From a checkpoint of a small transformer trained on Wikipedia: no biases in attention or MLP.
MLP neurons of a small language model. Each row is named by its layer, matrix (gate and up: input weights) and neuron, and shows model dimensions 160-255. Each number is 128 + 32 x the weight over its row's rms, rounded and kept within 0 to 255. Numbers have three digits each. A neuron's up and down rows have the sign that makes its largest values positive.
A block is one neuron, or neurons of one layer that tend to fire together. After each block is what it responds to, as a language model described it from the Wikipedia text at the highest values.

L11.gate91:112182121150111142087090117083125116104132122084147097066105153097168090083129154165164143163150153139126153098111148105121159181130140072134118102130115158091178155137097116152132118074139131116161110138124166068098178080145135075138125130160053105082161115078116105106062109162080119086
L11.up91:131152075138104156135073086103147136141145105151134093121074109107130165100155134128168113140144092104102192125182118083127167114118121091102128091044119187159145150120151181193101126107109123122106133111195171109093077084143136099141142099147120153103150083101018139080110130140131096146
L11.gate95:091155118131122137112126135119106099149104169156135178156144108151090118179188140185178108102134169129116143141085125125160165125145161140183147106096144135165137148132125119129122151158176194113092097064143139093155130130159144167135061150103099125184146127111137141122090093135126213132
L11.up95:132138155092127154128121143168157116108174133079132131083166129144058108126184176105092171144142193122092110120092194057132155101139131156141170108088100142147133128182082154107155149112119124129135136158111179134168114164131118137112148106159130082119129150162173157148171142146124181148
L11.gate118:161062132086090118110122125097154098126167112190142105165121138155121124131110121149135127119142172097144105142123196157110128152101128041226142116132136095143106127140069136126097172096140107141117153152141146103138123143123146086193181092060074154122186143156180099128097160154123142130
L11.up118:096165137159098094082133088108117155173136123090170123092117117127102145148165107188166146124138177083102108119184120167096142131136121150122111139134175142129113075185147159126125164129170106172087135097147151105096102173133072117109065134076137120111112072140102100126140134146150104090
L11.gate168:130138134124138100137131117132132188134145129097109187068155135131125110147150088128168104133106140176065146070058150125129115138143120154148099134167161130194208106155072115116098167180189049134102138082097111139137106177144167116068082184192158094148146128147134158132142092153137062103
L11.up168:119176111128148103141134106104109164114170168154102072113099114121064117084173125132140137141141132134148112106110119130171082092101181153169125146119131099162132123114096134106098106092183105169110148155141154194141108085166112169061139154190107144088199096158141134103097107101114138127
L11.gate208:098172147091181120074048144130080070140096142118104151080156090081162116131123162099134047148149157139145123073082137118143147166109105165156142130154108130159163127107162077140106129108189169173113114132129063166135084162120149167123150147091103216086142102103171102099131090178143123120
L11.up208:185129140124140152057172114117119117180131139071103114120098114143133132083121141110124119108146093199139183130115150139116148093155121165135132108073122171109176165102098124071141126111165135183131101139217077181150149151076162127093088102125100165102111081135108090041146086123100101173
L11.gate293:117113161116159187107097100141087162138141160107173112143121129169126122118119146149212139130139103160113045194093083087095121125090065108167134164083118113153099125148137124118099101100128045148154084109109133093126130163123184135128139151123137144155129141133115146153097135144154137131
L11.up293:157162120177103142118173146205103109184120109077148122153147137077132144147129101148156148176140116130156127128093104132141091104145096052141133100102167130079105103149107153202137108159094167125100135069134152128118183085099129086056166128147117155158129147113178107117124160121128161068
L11.gate364:092125133114046186152129118142133135180117118078160140086118105198133082165138147074137095172138108125182097058184096092124162060159163133121114100140089104081153145146107080123076151095174096122078156119085143110130174132137120158073138128171100111124178159095127108127095179143145134148
L11.up364:130146087109189109136115165215124132062114169115117151128179109120085158126183146106131160110102101140087129129033119095118105226108086135181096228160162154150156179100114115137155135129149097113177059151086143133096106185144093091106135138144113104111108100173133113177125054144152165124
L11.gate398:098146156101084076088128153131143172115136070203105160146181136098143131152139133136161101135136144096135110125172058098114141115116152069094127170141080136068148139179169144085145117117137156078131128169169089179072133109095117161112109159086138111178104134235143104136166121147153123125
L11.up398:154116181106160108110084104091128133143120108144072157083091123152144121191146173121123137148075085144109143162091185112102139139135138184132133129108149109111214123109122157120155138142128169158114126123112109153139131148139138136156113136110154091091145123115106105095156109161073136147
Responds to: Word-initial "p" piece. Lone "p" or "P" token opening a word split into pieces, e.g. p|ink, p|ath, P|ottery; weaker on hyphens and table bars.

L3.gate96:120161107165130189107143169113093168105091107132143142105110103194194117132156142070085149085130152139082153180196176071098160103126115065151116113178109178145141164109142140135086092158131170102143168151085147132109141164114119088110111161086148134151146120078159126102160119107039087086
L3.up96:083088095070151120114104160133096164106073158139096136104141135086120088146190090143057103111050131121096088133134122086136114188145089205087135035165139205127100143129149101119128140121183185153150103108099111095127111090153170155102137100088109177085071086115077115118158120179186121109
Responds to: Split-off initial consonants. Single-letter word-start tokens, mostly k, v, t, K, V, W, Z, that the tokenizer split from the rest of the word, as in keyboards, via, tryst, Vancouver.

L3.gate43:166128115070116113178093144143105121100146143139092141144139089134105119072103073108180099076133165127168194060163137142076146082104124140154180093077128110122112110179115091154156105079103140156105123132230096140136112113147178111131105118154087117162133113162107105113115129123157080117
L3.up43:095154110126092065136172112071091090176151137137109144150125184112136135182085110107132191135167130096109085121152081117189112093162171092120162086062122165141100133133131128156129155067201133154149128142178133161098090164131159057134156158116143086194140147157083124091134095143113092116
Responds to: Hyphens inside compounds. Hyphens and short connecting pieces in the middle of compounds, codes and ranges, e.g. co-educational, DD-114, 2019-2020, circ-um-stances.

L4.gate162:065059140143143119095159102112114113137157127122133180145125145123154118163144136104193082102112133092105190098128130175200140125173090089182113110153076103152119097154132115117191123109099083143107151090226095131164110180145142218137141056134125137130144195092085132069106098075122108147
L4.up162:121128146099188125189047145114140109104104158147161154163124120138138147131075106168079136149123111108088173105121093129147158100089166065125131147136113122160095116111142155121198140078138084095146104100094079150096163166135147130174136107083155141105127151106139100074120158140094153085
L4.gate212:147127108200130133104195081090095173097130100085111109134081122093186110077111126102127127166064096111168110168122154093090147095141128133097168136164169141128134057074141134156117192123094168138138168128141171125124110123162038111149179067159052138154126137143087140164140150152103134170
L4.up212:130076129051113114125152153154161170143094146086142117111174155124194100063125115104124104141153100112129128061070126038097121172116156147137122177191130131127125134157149125141133163131101160095143105135118147153159064142114142213162104118172143108163124115136165150085102154179178131138
L4.gate256:133114104129108143135089147126084115085131112152099093184103135070222073141186117128138120161096098116111091141136175129068170172141179103129083130118102139128134107152141115155069141135169110144078131164141106115075092082128062111188112139166145061190129190069124162113113143128131170151
L4.up256:149172092211108074083103110176140118082172079087130096143099101111159134134148166118133157167074085153085173139133118185117202067110169172127051123147108158127167078177146143118098123137172160113082161082133124105140084139136092088148121062163121134144113125118106148114142137198062108121
L4.gate280:171147105106124190100116187115153075106131179122124140154151116123120081163118158095165136122120109102116092125168156171156118087117196119161064127096098148121115061135127140094128099093121175139085096090104134132088157109123081148131210088124157141117166130150096071126122134132107057075
L4.up280:114117130172132099158122128126124195162067137181170108152137104115107124146159119156129139123107102113165103102123119121142134144143216125128125121181101140114151088176144149189174153112147162135087107069101200133141153105101109162125127067113094110097148117081123102094128117139128136109
L4.gate368:139123124125128158102137181113171127122152106107125171043147119157129110153109113108128132112115178143167118152158131087174188142161154068099131171089123196129176129092144131092134145117090198132214076088090207138140126163104124051161190099131098182107153129124109060157109097146097121137
L4.up368:164144080161139177102136144106123141142138145127141093153093128114098174180106142107180113118148179103134124163158108087119106112108114093098143127195160149138134064136126131114053135105119153131096108138071164154086060133066115148163156155084053138104122088185110130159158111134123118132
L4.gate486:104086130167142124118139174119174129124065080061079133136060165136101145129088119140125132140200037097154095139103108063171141071122147100102090141128115153086099173166153108090122160083214123105083110096152086179189123128132090085176136141138144083136145118192151129105076163164116200096
L4.up486:138161072072091091039092138099108073157123143142162144112167077102146064116111112140126102146128143139176160162043122130139105167173080141093137130150162129150083095068151076110121195166169134120190153158166189146176114143151117140101172092128136130142193106145129129155109092083173100132
L4.gate493:082143150162107101112133123116086060136140061114101122202157118123064122100142095116118094072167111143134157123119107086120164123117138153063147001181124138131128156103062107188111079109138135079129095112141111184061134127111133123145146147133140132143112127122110143124114152170050118157
L4.up493:141160119122099151148110138143102227072137169115131137136110144102149109170156086160082095155111092119145146141220122132113186104115163047119083184162086187090087081110137079086085134179146111107221105135095159137112085078160139105120136133124113144125183168144131163168113186145150118117
L4.gate501:169172082165131186140111078131124085078082179031128161149132138071167055083125157129120154097183100167145162055144142106118101133112107167093141118078084166153166126145081169085090145103137170108129112085100141144119142127106157111132123114141151118174161094144107151113079190113098130121
L4.up501:139153077161121112146165163141184160163127178050132095097180142062132123174103123113150152100150134125070112071174134089184093139168120121131100145113139132173076101124089125071156136133104158131136101159126162084085104091067094137095131109122125071123118175093115180214130134143039140169
Responds to: Mid-word consonant fragments. Inner or opening word pieces of words split into several tokens, strongest on ik after l (likely, likes), also cl (close, closure), ing in bring, p in firepower.

L11.gate1:093158100051199154108106089135132134143166101027092141140113077080100134093131140147165107145147080123130119118137109163118162131136123107084136126147061140065126172214141132111109169156108181154162145154088106108087166121139173079113109131146112120152122188158150093129135171081140148063
L11.up1:158150142103120120104134145165122111174185110149142137172089090098083133114149169077174108137096090065092096104100199110168132088139081147097173095106101099124155117090118108123076117139125124093152134099142124112139158089127146109114087090134146153158145123133151102112157088099149105096
L11.gate27:127174144121162104162095113126156168141144150150123161120106160090103119065128174173161070139102097157110098152141122145160161171125152112143138107139145124099158143128131079105092119219132149126159135152134156138161134155120086069131151089164152127184112193090062142111133146116067115129
L11.up27:154079113153146093150094184087212109199122124143140136162090162126121125092169126130147136116121115111087123099088136150142157122175159177164172132095152134103114140124117137120114027123102143176107089076158182111076110086119132116167132175141116113122084135119153178116145112112118084136
L11.gate37:143118104151135137148130069152113077077128114104091109097088077107102121138114112151114078142116078167153095100065076041174129090106116123108169172157110091124082129140137134096141152155112154092111110138117145077125093139083135131102113155120146204116139149114170120148116132123161129127
L11.up37:170135150119137150120089138164164095141100119120225097044157157175076137067090138177112067162136178110135133127144153115169161127078103154125203173156108108124120113150083103126141123115087115154089100130107144088157083105129169130136186097128089146115140168091126144128158097111072116105
L11.gate45:066113113088139146162142109113118074174155101097083119108083091166145159111120112198133114098174122115195116112096128066130193118147146138162113148046148134134169121141153127136080083165161136083176089095105083161089110099139136146103147117138103158172200172153104192113139048131063087109
L11.up45:119137135080132102086152072136085097134154149122142102133104069100137184166114116213161124135167171126202150153112163075134190140120165102078113195094141136105122156100144085073149159093101123122077096149130192134125096124119157100130082137119177146150162146103092138168136149080088156077
L11.gate231:090145154097118172160104197157092086120088142111071170119093093146196150117142113169138108101091173151131089131074104131137110111187151056162129139138103095127142112085077076153090132110092131123126160096147113140172102150176126132120134119093081163152093174177101099121146125116036157170
L11.up231:138140140125162103091101117139095185144127148100065048120190105146106155079102134080145211157130114133121145131135086123148209126123090129129082070160164195165079118124140098088156140120114122132063102128078135161101139047128139128068119160102130153088153150097131170083140150120105122080
L11.gate246:130181173086127154086147152070190138131106098157111160118118155086133105073092165169141102155140078096104143104110203118162155137074146116159169075100150170133122085179153097103149114159158121127150075153088163135127163144062165167106094120145168103136171107112113134178103165152107104103
L11.up246:159142137092173158126132135119160135144147139134100073123097126101095078157106107131111165173111130142173117144158102074107137113109117147126126119095095096156136148162145167138115084093110133092106128132109110134060146082109090124145121123177135171085127080064121175100176110087137093132
L11.gate286:107112137115081145058148107110116115121183144097110130122135087093133109126158150112099142149140089149138095130139130147139126162098163064174076165221106162117138149106090119115169117126079098067148142124071188155140080114089151135125057079173180172119151174170117144083142140132157105123
L11.up286:132129135060102164110117081127096103112116102154155152134109148104078143107135123096150157131159038133158144100090118089147092129155125117125154113191119076069154127092086131172156062114153126166122156154123076116217135132092093158132118143162172124140133142196120127127139060135168160142
L11.gate449:086195110117086175139123169058094123145108199107100063137127131097089159163121141172141159119173120117178094141121121143164167135112105116109074131102153113159097109208130118121113143147038149137115136151166149168126162100156109150177104154125116166127186149175105130122209109102090127101
L11.up449:144180107137115165170062118106165204102142109094131100180156109131101111127164071116150132109135084132168142130120141079134137072126113144158147064179165129172178129170128102132128102109146144149159167145153095104123119105167140101149127152088153112134141101076170095122132127087152181123
Responds to: Word-initial capital D. A lone first-letter token, mostly capital D, opening a word split into pieces in titles and names, e.g. D-iscovery, D-ancing, D-odgers.

L11.gate50:159116125139112173082163120065114060158116148150141124144120120159118129124122144161118123068119089107099086107106157110145174136085105171161139143116100167113125132180152166091132120082114136195116044147106119229255121154097103133111147081135095131100072109171111158147105123067113122147
L11.up50:144127081115103127079165182170108092132123138142137123136108117116141142158120147147133165112142138133075170150066114174148134138079153101173153116114094169131144058145113116181144085117152200100096107111148154172135176082109135093092067155170113110067104143096109135117096103127072055151
L11.gate92:177128150165091120081126121128088134178077061149086130139148103139121085144192192160129118143171149121050133165162108122142163133149122143086113171147083179126151100132138133125161088123132127133124139173118144160121075173121095142106188115077077128157115116153100119145115052116194171147
L11.up92:142126087135098100149176096111144159162105139137139196170133132133122161175161108180155169120071105084093111180063107178155154131108186084136161234130135131210180089107193160160172103156162152115108070135121139122163066147142138148150143128127138151110077118214143122140152098163134112150
L11.gate100:149134071130117125110136108174157106108083183077123149112165085144130153191214120114092098187108118164159152108130156143111148080089130155107075116109091115087181156084141110068135052107167171135029140089136125136042109083128122132100143144186165107107176149193122148125156153119161116125
L11.up100:141111134159191155160111121146135171136177100138187092117176100140142127170124159049157117106141066118091129159197089101111154139105128120154116150106094189100147075142149091071113128179138152111151130167154172145127151153103106181071112143069146140164154158150093109112132142121105181140
L11.gate128:129092130124140134083141018146076055142141161139145192109063087161048150109118152128136148100156201172068174128070055148109133085125173106146110131145162098126117157113159194091166115134163099160093051142090122129145108110105169145127111159160168174132152091121106071068144106122097125121
L11.up128:174116187135058073060088125141111120094122123184105127192092084141154123084201147153183130126151108113135123117133169210055137103136148120075106142126079088158108184163174119136132132098137179145144078127106060147145094152113120165092133134155197137173155108081206108100166080151143119127
L11.gate220:128123071168120187135180113130116093127132110145126112155182075115083143249171101150111148096130151113116108079079141182108079147142174137085123107118150109074100114083090163114133105122121171106166117105074126130151088173105161182111128062120105154150126150198157110086121121135079164104
L11.up220:092161106128210140133131183173152132175159142147108133143112121157105181095161110160152115141122074109140111172139061177134161150202131146098101076182169123096137138108117140105185097113120130097124155110170167112178151104150146132115144169137106074187071163193176092078141106060126146128
L11.gate256:064092095122120165109110084142135103148154133143162114180136123163120178173184129152043091142123139082130089085064161095109118133099092097121088110155124144115139088090038165129130147090177097138139081103104123133137134173146097127159150101165159157158174100132149112119109111208148077092
L11.up256:085178109152159131147152094155094084091104133108160119132121134120104184120159184133175145181117107105099124137078208146082113103116159142143081157157050165162070125081152157126151148162208103119177164126126100164088086157162145119130105108145078145156086133130071082123132108093109133128
L11.gate380:139107078128157134109094130100122085179107127109116120151121137146168145191156147153104136133108116080101116074162145092084142127091150109138082101107139142096166181023125197131135133143195140173051127120109156158197120136113092123115183110119043175162095126137147138125143106207121064102
L11.up380:123157129113134188141127119096163132224151125115141097153105151108214169124150149157169143149150082122078116049099130094126203131101157143128090036115106109108098106085112139152178177106119124163123085091121060102145129149086112119168130106148072092160106106201105116102134167154152114141
L11.gate390:159090132148147113131128128072209089150127142154090080155193108157178177117137147146075073116097117139154081085140102120163083178088136134159086095185114149143183158100162100128089095164143087170122135188145144106177144157100148119117167082098175113069091122129093105106105096094110140154
L11.up390:154108132104094096143154121128116115126105134081149142126152097136132168137123144155076140154142158104107133103150144136104178126095110163130079106159138124113163135082128160141115089129153111143087164119153173105116155182110147114100127095129147098101079131141074100110099096098090112036
Responds to: Verb endings expecting objects. Final pieces of transitive verbs about persuading, telling or describing (convinced, urged, praised, described) that expect an object such as him or the; also verb-linked to/that and completed first names like Marie or Ernest.

L4.gate121:105137140093096101143106129175087083142114137151106114101104156125094106106116132137185130114138090111109150052120156167155137160135101110130099124111163135108153135127141127147168148173148104164114106168147108095124168093121121090121146091155078119094085102113071054073150158113106098096
L4.up121:142117140139092155111129115166094153119168105130144115134131112153169107129117168154135121099127113109096138096117109128094116136140037141120081160113155141136163151165159157144186118185172113164089132083162162129152140071149155119105132126076093160072071115152074131083149206136127123157
L4.gate124:099080106139151106094112130177188140083108085125132140152111141133115117114112178116112145151179121120116116095129127136150126117119152095159066107106164068123174146180134079104138097112120145196142240199087073147108124162105139148134082118146093135125112164098153155109136125107101111127
L4.up124:125057114178061099124095113131078107145134085118102138128136189124084124103134174141145136101153125101125154107122106167200170151112123110155089135147093123125158139131119125055056106175141199139128139183104130126144119133156120132146166121115149131073090094066165169110173117135105116075
L4.gate132:149156113149113128110113174069083109140122133198067117163113137133138144152153200217180094147144135217120056083145127109105081124127101088094139105064140144078115122069121112128094098156141155115116111138145142175102075109185097151122152083104148093091108127127142108112149116143117156183
L4.up132:122167066146127161106051110053096149129088100185079126149088174131126075139201142165160133116143102154103090036168092116159125088142112073175149112130112181126136151128148124095092100135154166062148121088144072167115063099183107179091151120184130154096132089082164092111116131192156136188
L4.gate143:159185136097102152089149120140143124092119111084135133115120121142081142135185187113072238151084154148108135130062118094157171134117093153114121097153100198109147139137163194162120119106187096086087099132033151143123120118109116205143115128127064140163100167111137095110109105112108206144
L4.up143:118169148129162218143046100114137108085112124153094158115136152079139177117150155122081208122163147145082116077091129133124176148060087178117156129148089187101180132102157097096205114135205167069111085176114153128112116114133116148148153105162095130147131161128144137127095141130110146163
L4.gate186:141121096127154187140091164134099113136202154132130153138093138088083112180158122108152114084139113162066072143120063083076077126107107043119135085101153111133128071119176128108116117125145180106087150099144143161119114195104099132165164131175057127121118182120140143158100093101185083135
L4.up186:115080123148166175113081081164076126145122136075031160123192143119121061134119113103128139114116135129111089227062084058154109170181143147098121105093126132180130141097164176083116150135150198128173144127172115097198129107063137137113116181149123173130124123061148097151133129126122084112
L4.gate305:120149113108152150105122077146161096180176129169134160161119100139151142115138120147116083131168080081180107122078100100130126119148136100104062070093140141175088113093093145152131145121056116125146141091126066145098147146162139155106069137136199112132130185100158117099077122153096129126
L4.up305:133135103127073074137168082135102067124111111135143162198132134138129206128129110106090121157173161080124107075101177144132141193153140158097126089153109138199139119094132190112084111150146158178131121142125139117080166077123132114175179103162172157133111147143130061110078116173174107165
L4.gate372:141108134124132207089073165141067115120112099122146169137125154130139114150172173128149072112165050121096138089114107082098175092081089109134060088095151122054107167081150116147138092124150103116118063151079168130087123129204111097141174114161143137118180095106160113095117097137195050201
L4.up372:113121107135155157126093176128093073162089150133087107151163139135090133166142177153171078125082126117139119094105110083151124165170124120150103142071100210086106159125124165096089120141164149121112121159058135117148133120155109145093112072088126122164146131148149115073132129073134164139
L4.gate378:183145114105164061118142155058163149082082170131116116193064154124160161152129134195136162106170143123078062077118165096118094158097076146179114129148189127074143149139243166105148130160130106170155104178089144111118094109133118113161133140166175108202140123149106123108130134105092073112
L4.up378:077158113099131143083091098142097119081122114132132086108155150111166154105201095158129144135149130161111191136088124084162117126098106090120082076129139164147144145181143073105134173131106177128135134091102123077088101176126149110141142118164181154177137162059146169111084120149097114131
Responds to: Split verb completions. Final word pieces that complete a verb split across tokens, mostly speech and reporting verbs (s-ays, th-ink, st-ated), before the, that, or to.